Part of a small language model's weights.
Architecture: RMSNorm before and after each block, rotary positions, no biases in attention or MLP, tied embeddings.
MLP neurons of a small language model. Each row is named by its layer, matrix (gate and up: input weights) and neuron, and shows model dimensions 0-159. Each number is 128 + 32 x the weight over its row's rms, rounded and kept within 0 to 255. Numbers have three digits each. A neuron's up and down rows have the sign that makes its largest values positive.
A block is one neuron, or neurons of one layer that tend to fire together. Before each block is what it responds to, as a language model described it from the Wikipedia text at the highest values.

Numeral tokens, mostly one or two digits, that form part of a larger number, such as coordinates, dollar amounts, temperatures and table values (e.g., 6-14-th, $14,870, 26°57′20″).
L5.gate105:111097111121168190072142076201183119079079094145143088145158172111129147110126097134150123166164132154107148065127145089148116142163161135137125137147112127098146155122068130133143168131082148164161129175105137197125126173124122098105114125138116160146073103083084165158091112125144102117064138166141090121134126147162064165160120172073146137104103102149151087151101175150110111123122193117087111119078172197116103200084122136089152066143142093103121137066177123179102122153198123
L5.up105:130091089177160058121092096139069118100053109132165158108162150058177129095121106112196158071150130157065116127207133189109149123174162097138115141098131164124163120117143178158069127150138112141138102103164169100123116100135126098134130162158082158132133130112153130128110147148140080089202110082141091131112080177149079083155096192141157136083078139167148142120119105127174165103130103177116109106160096121167070075121142124132116141136128107100156088134094154065103096130110186
L5.gate129:154097104149135096140135075148171105099152043112132151148130128098090133177115117079164092125114127132094086107095106109065143140099128110104125070112136161139147040155152125144109163140115175126182109128090131109128081125125078052110152187155162112144093150158140056089150099167082087127131151157117111174106128128085113113152132138135119083146089133131144088147132097119123131155059109082114150116176099105146123161118139199098148126141167115048115148049050145098111047128152103
L5.up129:146147143131143120125109154187086132136139110124117108161160120177112135131125100123132210149115146168100043086143099115095162169190073156156169131140151189146154153176093157142181138106199077093131110114146195070115183091105131108118153162080185176142121157103147118172106092124123165173119174178117105073106116151121132106076098097090093111166118143192170100127134155097110153161126165113059120108179098071169143126098148097167142151094104133168084119126120096113094110117099144
L5.gate135:147085078119165116111159112159163116132129098116133065128101139124173105206183085152131087124070149118099162159111129059068178152142099137145106098156115148151082115149126146125096190142093139140152132187126166132149103111144083119075121126136141108112138147118133092192155103133135129087168017169097085145107124130114099152162089219152154080142102090146138134166113181155110146142130152091119127095072054123120150110101133147101187133067128097141146151141121120086061120083157128
L5.up135:138109068129120112107097151130140108126116076131129138146121134120137138104102130117160147149138173082106135147084035183117155154162113072113178087121095134103169135141064129161132128104083135143115081100142146142097051154177043078090116180101135083162091102146154166116178127123123120147119093116091146162124161116195124167133132114142180131094153090112174130137126057135134098111108094118093130144126132087098105125143203066058168101120129173132063067147073095082117162135163142
L5.gate175:130064152142049165090143143176129134082151115109138106164077136147104115142167129092156153190189064164102107137100144111128099134053149099126091060151122141100137138126141144163141128148136161081120129158077132070085098132146109096170173100150165169139136099148127152105126098168180135159138083127062161157119170121131145106111151133128138116113100119160141031206115103115104135150152125078119164105182095161138153122152096107163172126121155150060093170136148138087056075135103096
L5.up175:083126187154134125175095129050162105153144054113053081138114127077146089173072136126158077116088140143100136138177152109115102143099128080102154099134147121112136082136091152156096099178160092128132175112130107178166125087127109124161136096138097059125114126157132105178098097134098167115084166091125172106129116124105101104174061113150138081143068079124115171135127180100140151173121094100094068134127101232113113138108193124137100137112128080138123127108135081087095151101116161
L5.gate231:162133088179069139082100091155146170153102107097122166147077186137089144141114075150077159155071121103119121131153181149159085190094127137132155109181133102152127052197095209143148131130159158061165116188065152073123143092082138125088103143117105112176159173080111115087154121184146126143140105128109120145102152147109090084129114201105116114135124084088137099121126106088144133158106149101084143106105127101147162112121109113125212145103094086089080132115109102094140126145154119
L5.up231:148082125101083185135128125139137086066167132131128168109110123092071190102080141138169164045109166106122100166097132129126082092127117100176092159139143148148166146142121125102188165190161099126097094164072140124122185100117073107060155119153116141042153159150166112137094133126141087159114128136155128111109134150089109110125083103141120110127125119148133082062116063097137108170120123150097097104177133134161146071094139174137154097147117084117111058057068171095110117143084132
L5.gate270:125085125184122110118128178126171113189150089079099151119141125133062111087095144141135120165118143085109128093056143097157142133175150200087093116163154167124145083152146167170124071144095070118123120182159081117121152109106133167105137077140132073171165141062179118147130087147155085166126082139121137137123147157103187088142113150153149080189177114155086099109119110082077122149111172080170160105182071150133092174127145152112135141091130146087083148131070123137158111173106139
L5.up270:160075151155113153138103115091070173121078123086153168121112037124149081175155141137136167130100127123079103130143177135131102145129101119109076154127114154227120164165164168106131117132116054102150124140124143126100072134144085089118144188157090117153106147104128148132113141148105181153089165189158124121129109161124112195101137117128137152135132097181170141131130206122176186079102106164116105118162085135104121093154115100115119163097155078128082113159074115126100036180134090
L5.gate424:098093135155080140120105125108126103073195115046172127142094136084100137191104168116152148074098191143095100154101111098113114102072144094151180093127136152155162108211114172175129109179142096145146187151150116080138116126150149110161182097069187152143159153151178112138109164173111094160120125098168095123117148154150097100146087150147141076123157140108115135097130123109151075133079143132158138131206151120119126175108130124094124105141101057101058179097111164073109107109109112
L5.up424:113104117125117115178107109163091093112168162142132108128167136121120126126148146118080163147140130181080169121088146100184155140081105091075113098206106130174129107168116148161101089158113109090143150100175167190071117062108101099126149145126089126144128141127172167135162109140092114150137126132135169138122079101143150126079067172193103163098089103160176135193156094141109150155048144127125138105202110154166136112104098101130165079136126102107112157111152137084106124104129003
L5.gate436:131097123083143172134098068082145105122114116154110169171098127186125131160181066118155135143142111177052173148158144148162121123077128114150143147146176117168133074084147161120143082170132096158140152153143113068101146152111156083121090136147057128113083119109155127108094041152167166097170123115166118074100088168168116078148092191089146092131123143164180115123131072097144109140120161121172107053161107185123109143109129173097154144153162085154123155135150123063151147104095153
L5.up436:103092146105168148173068115140126098106177108099126136115052158122105121130121148160184180145091130154149102157145130094135151140159114151086104111158185167097087103159171105125146107103101137149110102145158161148109139164213129081138173124171167149178131151149080168165135118144092098111167107145103091148066178142189108092115072079071101155143122078087153049184116151107134115108127167095099151115140151111144161097194158134152206116068112169177097127091156122131117154105124105

Two-digit number pieces (10–29) in tables, lists, stats and ordinals, often followed by more digits or "th", e.g. 17th, 11.3, 138,370.
L6.gate228:107081119135095147088118162145141101130143119156095160108130139063102112192146145124169141167112085150089121027055108122085140135053112122148103072132105171109123137066132132142108098175163104153089116099142120141165122125116094137070135161132079095184108154140144202174110156097084138189168090121115106090126136153115161100150131178136196093170126108135145121156113161136164160149078140128129137126177105159079172102115187190099157168097171136108076179159100149124127101123092128
L6.up228:114094180168102179095146106160093110166129110142082168115109216105031119151150132168161122108137156107034108101123163142135101167117134082161117126178176154151149138155135123143095129105092132138174102170119117143147136133152076089133131137056110136181093178080136135178116139168084069114094131162093169163190157152150130091143129092145097065149097103122146073149110087158161139089136122134104097155150168097139115125127113128144163114109135114080093058178102135164081109127129074

Commas and similar separators (semicolons, dashes, closing quote-commas) right after a proper name or title ends, in citations and lists, e.g. Praeger, Del Rio, "Taxi",.
L5.gate24:187193161127116136096153147078166137129141150154063107122095100099125104156156120139151186126119160105123113161075151130139156085102123091124135171161128137129121097116148086145085138123068125128133116199112148196206154141101173106196059105093127120135076176197111162160098131152094126140102142167101209127139149130125122125125072166168149121161046155130113117184140124129165168117089177155131168153103096170126161088130151157130163100143159126123044149132143086131090082113117126
L5.up24:111184129132120126150186122170069149155071065103167072153190112139159113187121158167170204118131122111137117078185126130095148099167143091170094134167076107157143142176150179124113131099110195152103158109150079146098129116091155134162132118084182154102138142128113121125143159108109151127088116127137147179125121124088193106107148071083073107096107089138128128164182064110087089068113158135138132120134109120161145111135094167145173107118106139102198105111183102067117140165086113
L5.gate121:121096111142136162156163186117178148124212124124118156112159106087151116125137146068159119108139099122138072127139156086138137158130074072168091112117162112122136105079088109108072103175078122188130194156090126183114128095083131110171130114114149126101107141141106123127133093147192102129124133082125124121145163093107119160132187157110117127128092108161125105152149095127148149092057255147073197106144162141126182133118157151112144100132141191144148120079176099081157084152140160
L5.up121:098088123135060136111127108093163113169148123168125168080141140127105119114107156129096129089143150127107105122153168097107173129174080131108148122134125117125104079114137140113115103104124158123171169123137093097131105146160083165143126121155134151133149120173136182156108123137088163104099183142155155079170206168101141131083147108131105000161094106094070070199169124125140124094155158132219124083118049111081106091171099141161086113123148133165153130077152162168090123126164174
L5.gate155:146177157088117158144126152123106189151168138132153124131103124160104146108133179146145187127146114173177102082174085096131151087072097102132132139172103144100164163169109092173119105135175092114093070148085068190114150157105185109215123125107124118102086094126173128115147082107113120127137178094088205154106123143105126153182137119112132124146109105105111143134196107111146142067108072150146105196109120159117114097122102119116119061127135162087116137134185141117047170062107098
L5.up155:168194102123106134189139157169130125120180102155104134121138067194114140110096146087115138154145121058121169091126152127163201153148142142114108077129165103155120118166111170115164125213131148172141143146138131113079124115187179158085112091193145153156112105149106204072154162099132165185078129142137125165097087107138170149090112111140140121129122112145129127113175175138129110096110152138138101180102134162158139165169114088214133113075099078108087168105140111099057092098117118
L5.gate246:122123149142155178173101111111099152132199139161149148165125147176128137125133137089194138117176140150096185154157110136141132083155139164142127139119134149113108106141135100127105089137082142187068119138101061153137198144123130112134042073158176134105173140130131113147137111132085133160134119102142179154133157104105158140134133133161144147163007059171069097141132129089088134108054058115148110135133148165143140119130146105159128102125126080092094107124159100127045165173166186
L5.up246:097147114120156149179150140119180150117200111150132116147167169120140101169146146164162120143140157127142102145122080118136188083127117188160159149117079128130147179113137059137108062152112122142081132142130139123159158159131047135140097085098161161163067106156109096080177055116123099146094096065128146114114143176126172142109134163115074116152133080203090103142127097080154071095070075162110152162105157155084181151137166121137092122070128129107122187172108127146113181110118144
L5.gate277:176158153155096141088163163114161133098141115161052158069098143089106081169140123211176133147164149155185101112120139158135149121164056041139120111074095117086099080120105142187145130112153150106067149201106100175140129110149155128157153183089071202093139127112134153148126119143110122084079142116135125152139124141087137128173160160145152161160079137131111098201124126114143100108085119109096119132081175118113184125159108135131147074113140145146159169119082168133128145170171154
L5.up277:146174148179137158158121166172147149167152119169100076061097150095120100101151125146138091172132092110113200098198044096097107105163142190065131090183164088078087148162155104114126161090115172138067086100078139130134129151082041187166118140093149161113074154113119102129143121119071184149101129166122166128185158132123123132141125152115151150149114126112142109128166120106162130166111113109089117082107056146146130084139126155118129142131196161148148128160092104104142130150113165
L5.gate296:097120150108144161125067187102104118109194118117093166135127086113139090133136166167134115086119186108163152122127146146141131074149122113131123116164121082147109135149090103107095120192143165132085127181125105169131095191101145100159088139146147088151105112178122077104153129111136123124139116134159132068135131112108080125194160129087097129142133199163167141159152120212145100066138145125119084102106151178132153141041161071107097091131116131155168184088098160132066182211089157
L5.up296:129178118137133155106137150165138139179128074068159125115165095120188163160107147090189125101152089093123155121135154104120124147117100116095112140113186119205135087144139079101108113139094126137098155131112075186158118109159167118041097115109142123105073155138178124118108135132139149192139115104134138106189109124122188192169099133147111119088093110136082198112201160105128162108125187122137119118135037148096138131156151138091121138093098177082089076172111132172117060150141165
L5.gate363:131139186206174135140099124099126156099129126183135180091143122119100147154146127194155148086131132126180078151185146146133123077121147128133162161172128122171130148177177150134047052119148129128093134129134105214106137143125173091159105140140126181102126121148151183120139121142124085144116138092137173090113166133117065093191159146119138119123108145150068161102197158173146122105109076127123115162133137123174164134132128115128137047141125134164146098095204140130085215156157151
L5.up363:094161184120079112148148117097131135099166125128104106175173087109145159148132168163105150077074117121107102151133124160160165100138110120149098114150056119121096137117154124137063093117158142135093140071181139180121112158111144135164141123178098125095160103159144176157164155109057058074071175082117148096177146098065167126122109145131104116103151118151092141138164190108155123059170124112127127144088140106181139122164160126212065119121137140218142103166156165125145137134161173
L5.gate418:181137109137121138119172108126135096130126153104141162127162102136178081110106125099098161064114111169147045139157133166132169142124123107119153101114126147139112173100115147155175112165091138170161167074088129155177099126132145095186131100158150131101117189083124108065105058085191061159154100093141109133152145132081198179127135089128135091099096112142110119137160074166089157132110202155165157149154125169089105150113174088143184089104136087096163154176123121073094117191140116
L5.up418:130127161130167103170156163133159112153104076127050096137088113147139085168155136107095135135114139131109162115144092144119138159131167211138183165127172126153152128127166134073168102154151174197122092142126060141207146152114080167155113106129142103141171126153081130064092095168104103164084095146098111116095145101175130152079126097161108148120112104059110087162163099158247170129127103157128165116114164144171131097105173127118122137165102104111104114094147122083076144099133092

Digit tokens in numbers, often the first piece of a longer figure, mostly in tables, stats and lists, e.g. 10,000, 400 acre, 15th.
L4.gate37:156097129163146100154099146197129119122128123159131163132096111103126146111156100098158131077097113123080134151142171080099178135150082078121181131130122141170141072127141127138135092073141150147159073202112084117097113138098115081107134125113094105136162135116123139139095068156138106182119091126170117135151164158133044132148071135138081127120087113109152166144204168125169143190105118037125135137144109142072122085064148111128143129114141093148051186179159109131066135203110102
L4.up37:107090153136137123077111078127114132142090133128126183175165127175108155126119105168197140135199083100100103130158150044084144160108133099102081182124064143187162119157094138157165102109172119138145109108126112136086131131137092131094163126122120134142166137118143138165133076135094090130079147123088066115146107153113168133134089173098102116180115155122150176162149152133070073143078212126082158082099152155076179114136121153161081081109151137096080123118117156074124145109112049
L4.gate65:186180202175176140041113087135058084120174105102159142186121141077105156206134170184143167131125101168136097157104119106172181098160157105131188182165145107130159077097134117110090111201105067144183096145116138176131132137087150101117169095115170195112123116125124129115132172136083114149080127110117179173130142168116124083105109147136128071122127151115111168112130138109146110108111127114105143103083129149170104074180144094102093133147141118121125124105110160075122110141102156
L4.up65:118133126204131115139121118109099208157141139065123198153137067072083101115188154077142132113166123158063124101092075110126117102180075118165079177104179150149132127146074123106108150181086140150132176123133107147123149161127125087156146166121196115084158070151139118130076167091128079138139133129108115103232172133082116138112164071150135186117157081078108118114131117089162124087128120111130080151096177099122155133133172154121129142158104118137131141109165087115166159135121121
L4.gate68:180142097149135119156139139124128083138196097173093199124134138165137208158150117173185109090173106078111064125109151123141123157082149153101170109117166149114084096134125119145129103139108106121161124161065148194114098118125151118107154128149118159151124115145128083089186123146150136147138094128126093197123162148100083068126130188101152107148092096064130147187109093137131189192086107074112134061213118116147107162136119108146141149145173110089082165090124112140088103099105086
L4.up68:151099146155136146150156161114110107074191093099107170139124144119118135169155168130191129080162096113115099124077124096157108160131145134098118141125100152143117142157119128164118145198114056124154152118147147099106089125107117124101210108155124144134155146159153040150092119096111107168141154094101121147157210209190122145097101172143106142134135111061151097132120162150136124122179109118149140111146075120138115170139191062129087173130106086082111162074158142163090082052083082
L4.gate176:131112128185134072100161062157142127097162096145234176148139156142191111148111087152162118154163110147073092159063123116133104094142092095138206139082143169130172066166136129171148124160160102122168157148073109124135144132098109124120156100123123093107166133079132098171126142139136141188160076141171136155142072133097085111119135156111098086158121103153128154148082095099160138124081160132071133060172149105115118105108118092083143104144198099107069122114085140116145160178117091
L4.up176:127157169165084137113104132131106122121130120166102142080137175145115100152153180180108169163071144104047109093115086104190136089173122095109154139129094174155100051146144159148097049131119109148155184143123107124203126163145042065121132130108113091149119140187165085122122117118126156188153098097121141115104124178105131121106115107131137189087141110128099111173162106125212098116149110109150128130160102133095128123158124129132177140062142104124135122126170172110031094086136118
L4.gate362:092101081199130177122116150182164130149146116153070180157061087193153180171100120119141124145120135174051114153124174116110123122134156105116138130146110162125175132132115137163217078114195114134190129148088165161089106145113100114179136141105104133147154119085166113102111084122144125148115080134130090142153145117100114121087120149136103152107119096127171114121149087109192153149107171127097136147124101187091202112138145126129111186218128146106074151172130114078071089168126117
L4.up362:173101168150141135109104126166129131113116081147129178163048125088171152151143129107092135107112159104086150129109122154150102144133171106126114128150098208079105139154087114131143167122217084114160086159098124109126130097090106115119116162185144091178171118149144113096114138070141073202140143139154094167129055153135133119133130135116149125087177173106165159141078153114109126112171154084125078080148104153141118088037151106142200148105145100105061150143098098177076143138118078
L4.gate382:143102115156162127075102089164044140128143088157135118121124142131136141138125137155149146130105133092071144146102095133106154164121162155165135190175128167116105097122126157093071127174113146080176171144181140144150116123104066117090175084110130116126130087105166173048136105179094119104146085075164116140159125137122097119110107129096108131086107132118188107155062125135102129124127120169124158130133056145147055145120167048227114153173190122097138112114092178080126165156096102
L4.up382:123128130201181115170108077108097150104129121084133185124107085156211133081103126079171148074143101159117075119135147164131168171129125112168128137084089143094155121134139114151055120104189193123100172143123160134139090156111118105105194101174129057113113123151100110114136095131114102153133112098159114140093169134100118178132096139156120071085135178141137162182169115108143103141148108167075069145123116120196148141184161144188048158104102113113142102121103166089117159131087110
L4.gate405:133152176160154176073123086096132187112098107057186150146138123162188160161133138191135060115148111101118154164114128102162121101116149151148111092186103101173167175115074091030078178143115176125161113123111140105131147158121121126125168119155168100123136128128163120176112129165109132131112152116188132083184109168129111106155095112177078108089147162125139124151119100123114125160104116078140149109198089119159087116134101158167137098115163112136104143147109090123089096090058037
L4.up405:119138136078153158134118153136091124139168162130139071090128150180131124168098166143124128123176123135093116115106111062111099102095083105111174117117164072156149202113106098066105136121106126076126169133196146112136136140137107184123122129126153128068109104130159108102074181118170153089136103174171099112127111101104124064160138129117086165114101100131129027135155084151083127136112124135082109149174182098076097162158125114158161103077123040090142077149123118173078155140107055
L4.gate432:133139173113147125148092116179120111171100145137180148097167084145174105122147139190127167117144161152123146110100152164152100141125107097131113134157091154122143096089130175114120120134156117085167128180098055162170135098184138099110149161189039103103138133095160121084129102115155062099177171051120146212119148162137111164123113101159169105184093132129142190177141110109185069149122106086112177165167102113161125104128142124107114105131162128141200102077144066174115097145116116
L4.up432:206103102124174169150133139145127118119150104132133156143124129125130146110165143167137140131152132077083115082122200101139092092165162163143110148142125159105154139137094147098096072153117134080145099137153161084164153130112129079075167139145104164101180079073138109109116121122153143158101091123161156150084082118047114069120083156098114065086164132081154142147124087152152087126136120132164129177137113116138099156119191191149123123121139126112064177121140193142089132047148019

Commas right after a proper noun, usually a city, person or team, before a state name, appositive or clause: Murfreesboro, Tennessee; Jim Masdea, but.
L6.gate263:072230109125165173147134144166125122099172118127118107121088157140089151119163112159139128139171050143077112132131100082160090080158179154136129152151124157152106186213136085130127073172129116183111079113124085167100113139094136158134108094157127156145124090123189091089164164128077116081129106206172132124067097137127156092157098123084117129142159088115110101102123173166133121116138075094157140114179175113123111140185126151130176071154144149117115128122160117087141144199107114
L6.up263:100161148132159192159151188098142123147139120115130116117083124081154073149142114128096149141194124109107141104085145078118077016094055161104086118177081123159119111120157085121156129136124098096127134152161176156182164186109114121109119118113124096150110131105112124157089080132099154093118165141144122117102144159147116102163095083176134074107117120127125059123160166151174132082113131149096142115096152184108172124080121109114064035116113189171199147128139129125147071116138103

Commas and similar separators right after a proper name or noun phrase, before an appositive, list item or relative clause, e.g. "Maurice Denham, Margery", "Billy Strange, who".
L4.gate1:100104108158167180111108128180124139111148132147151195163081156099158147129121107100108093139131255115128101133146103122130123137092086130145111152123061166129093100122183074129125113126167137172082104113134089101113136105053098081165115137131126085063188133084088169153145113066093153120105129104141092151118101115139078169142178089151101156095063098179136111142105140177155167161081105088143202118163145108126131090104123136140176103141100112142116142150104131134085097119163129
L4.up1:148099129163140141152140110174129117171163150129139105124109112055121123130112155104120091066135141138126127119111126142094128108149089124160130158131108129124115130164140052126100192156175074141084125104162080152127128156059099104087154131050144118076162076092058172189115181024040154135115097157116144173116139167116134133120119117161091143129139126122129126189085150153107153122133200110090186067136107134093143123096135151152136140120140139156144162147096130155081219102133157
L4.gate55:112092122129148086085096137134090134131205113181135142128135128112120118085142176138127111121153202175090109077108111113148166142144097161102127135182069190123088107195098080179076103178181129153146142123100126152076150107103163110138060109114145154099149129185094131102123084116072190144143073078124099102118125142090084150135150126113182081078098097167117128151156123140070152107074175083159162065154166093113177160117188095167129119154155112102098114130119139147113145116127105
L4.up55:155145141134105148124178109184112135094123109163151137112098179153154140083136119093115167086136075071090171172157138053172104116187118118161192165127131077106079126125119137105056117122103165149102105101152100152106159175151084125182117104182147135108138137114090178121210129138144155153090108146120188096071129108116203139132127199171101060131099114137163070117162126140182092134136092159124106071106176146095142121090148110101133122099133179130126183097134085131125171119141142
L4.gate151:140124114101127135164106148134170137123170208056151132064168172119134142151140128099123105106164192071096165140174104083124104105147165151120112103104114128075104163137122134135139115117144135163089135143170125139157200062157130114141097174167143142106130179145115123144112131103128139124212151149173087092165171067134100116181180068120132118149053159083078125140120080100147104109105164073093056157168189129101142158125099144122128105186101129138157173117072108102156138144095127
L4.up151:117142109152151118155149120084150140129211099078144096158126155148122122121151154130158153117140080134094092125160098138218137128125080113161194176137082137150147098097118097140104136157090167062139143125099103115175163127127073125129147097177157111136102132187191122162108118117110182092113115117161198143119121147126117136123152140105102127182073068105151129167148092120119210105088133111119088148104150125078135152086127051159123115122104160125162165049121085174158144174169209
L4.gate253:135124096202093133106096104132145174104157143112069102128081133065125165140153178139191086109080074099136161138116090087091166081169197111121143194160134117124165150154165108104072109157087144169064146093110076181133065130130144100111085076105156141107120149148138113104110104149134117109102085127091174100136127088132097122163141169135140117181104136165102121139123127109128132100103106097101151091124159158078145168096134152123094175131191140131164115164121197188056140139066144
L4.up253:092101117168130121170126117090155123062115132143141106129094126161129160242121181118156131146135156150131155164144077107127163120133112102111113136106111135073137153135117099140145142157115116110157173081149119153176111122144106120122125116141149197089155143200077174153118073091081156116053126165066098103193126124147162164189095158130118083155108145125150110181181081175084110102124177088166109133106173096121123224070140133141139142191164082143146151116137139149092120144137157
L4.gate306:127133163122141154147112183077107124153140174139087116110081151091116132124167116124184125141148109108122108158159160150163166113096135144140193092100131100130143185161136111161064048154075151131119167176123053146185136132093098098173093114108138217127116178132116093122130111155156116097136187154090129082171090141152104156119117194177162120132148122130111113132153068092161133122062136106222152108129107175130074154090103189138133119138079132136169160111106103123154096179119094
L4.up306:127145151144164139126142160167109074167153181159111108159108107122113161177164157204121154233163191179088124101079109157180109144112099131124176175124098099105144086150103161186118133072093133113121155184145094150127099119103121147124118136115108161183088139154148092130137164090156137110036118113086193090074083190104161155038127159127136157194134094135157140157151111132126137093159133127153139137122107172128119162103103151138157094086101103148110125136166143147088146163128141
L4.gate325:101076073177125076111065130117181116120144155047127101059122133167100133137158159102170201141099125169111104127206057177173113124156124159108125090120105146081155147144146123138091072124125134143134155118132076152163165106096139107141141155089159164147155169141145055070156140096147132166154170119096125119127158060090119080141122122156082098173042094158099120131176134144095084136079125088156099156128146119096109154155118131113131081123109133121110126184086163094105122159128101
L4.up325:150145141151124138115166217213140075138131152126087093157104110140155133139163139106090122199137183125108109115070130115112115131113112172092196136161116019060160144124117123136137088186128110167129167145130125154153061131200104128128093157149110129113114181109132104167150134144148148162116129147091143076172077144135147161170167145155128147208111148139111159181124121113132119108077126084146084200111171171107141146104079153116165104070086165140109152155133102143117099134120125
L4.gate394:148143159094120201130084152121082179128120121192122113143149123151213090125111154127159195154164095169090103133193118135148124101095135140187148140125111123114122109196113088137086065115038139167084134095095128205158162145079158131178084102190172093131089156116138143148100073181164149068131113100117087096159112132110087125141186123131120171125134134145135132131132054149106108078107136163154115132161111157122141199166104144151148101149093111140121138123083107133114163164130135
L4.up394:124164182112113165155101157157093210136162089146082136081162165128160146121117161139155145102155126104122116126102164013147115113115121126105125138175132162119081168064118145162104127161034085117158103103097142173147142093103116113154139100134153118152166162183133094149121157111104139098164103123076173130105207204134155181152100188130153152137171158093144091174160133092128139103116120138152135096191101090126186114099154088099129179116131132101164128137114186173112101123107138
L4.gate412:168127128157141125174115127111179133103193160163130152093071188049152095149177131112185116082150108135121096079148094117151113129108144151116189141161160149109123074177087140149137074125152089099107123151104095149216199152194162128151028139143073145141083150154142163112115122131129106138135119110159120102126136126157096095191154103139113129171108105158131100164163120124144089101056098126161152066115117123150139117159064161091174119174119184087132111116161128115114114131122159
L4.up412:125138085111167103206141131135143084118160127139139082130085150092133116158081160106162124111176124103112131142114047059142164075150097159094143104155104193132105080135095121143162134128170147069096170111131141154138157154165151187115086096150154135115091167155155155124134146075126118071163131081177110135185146163113159114088099112122089079161163137081098060070152119141156139136123147131148072072102079078140151121206138128107112151111097093092177182180148135143109123136123175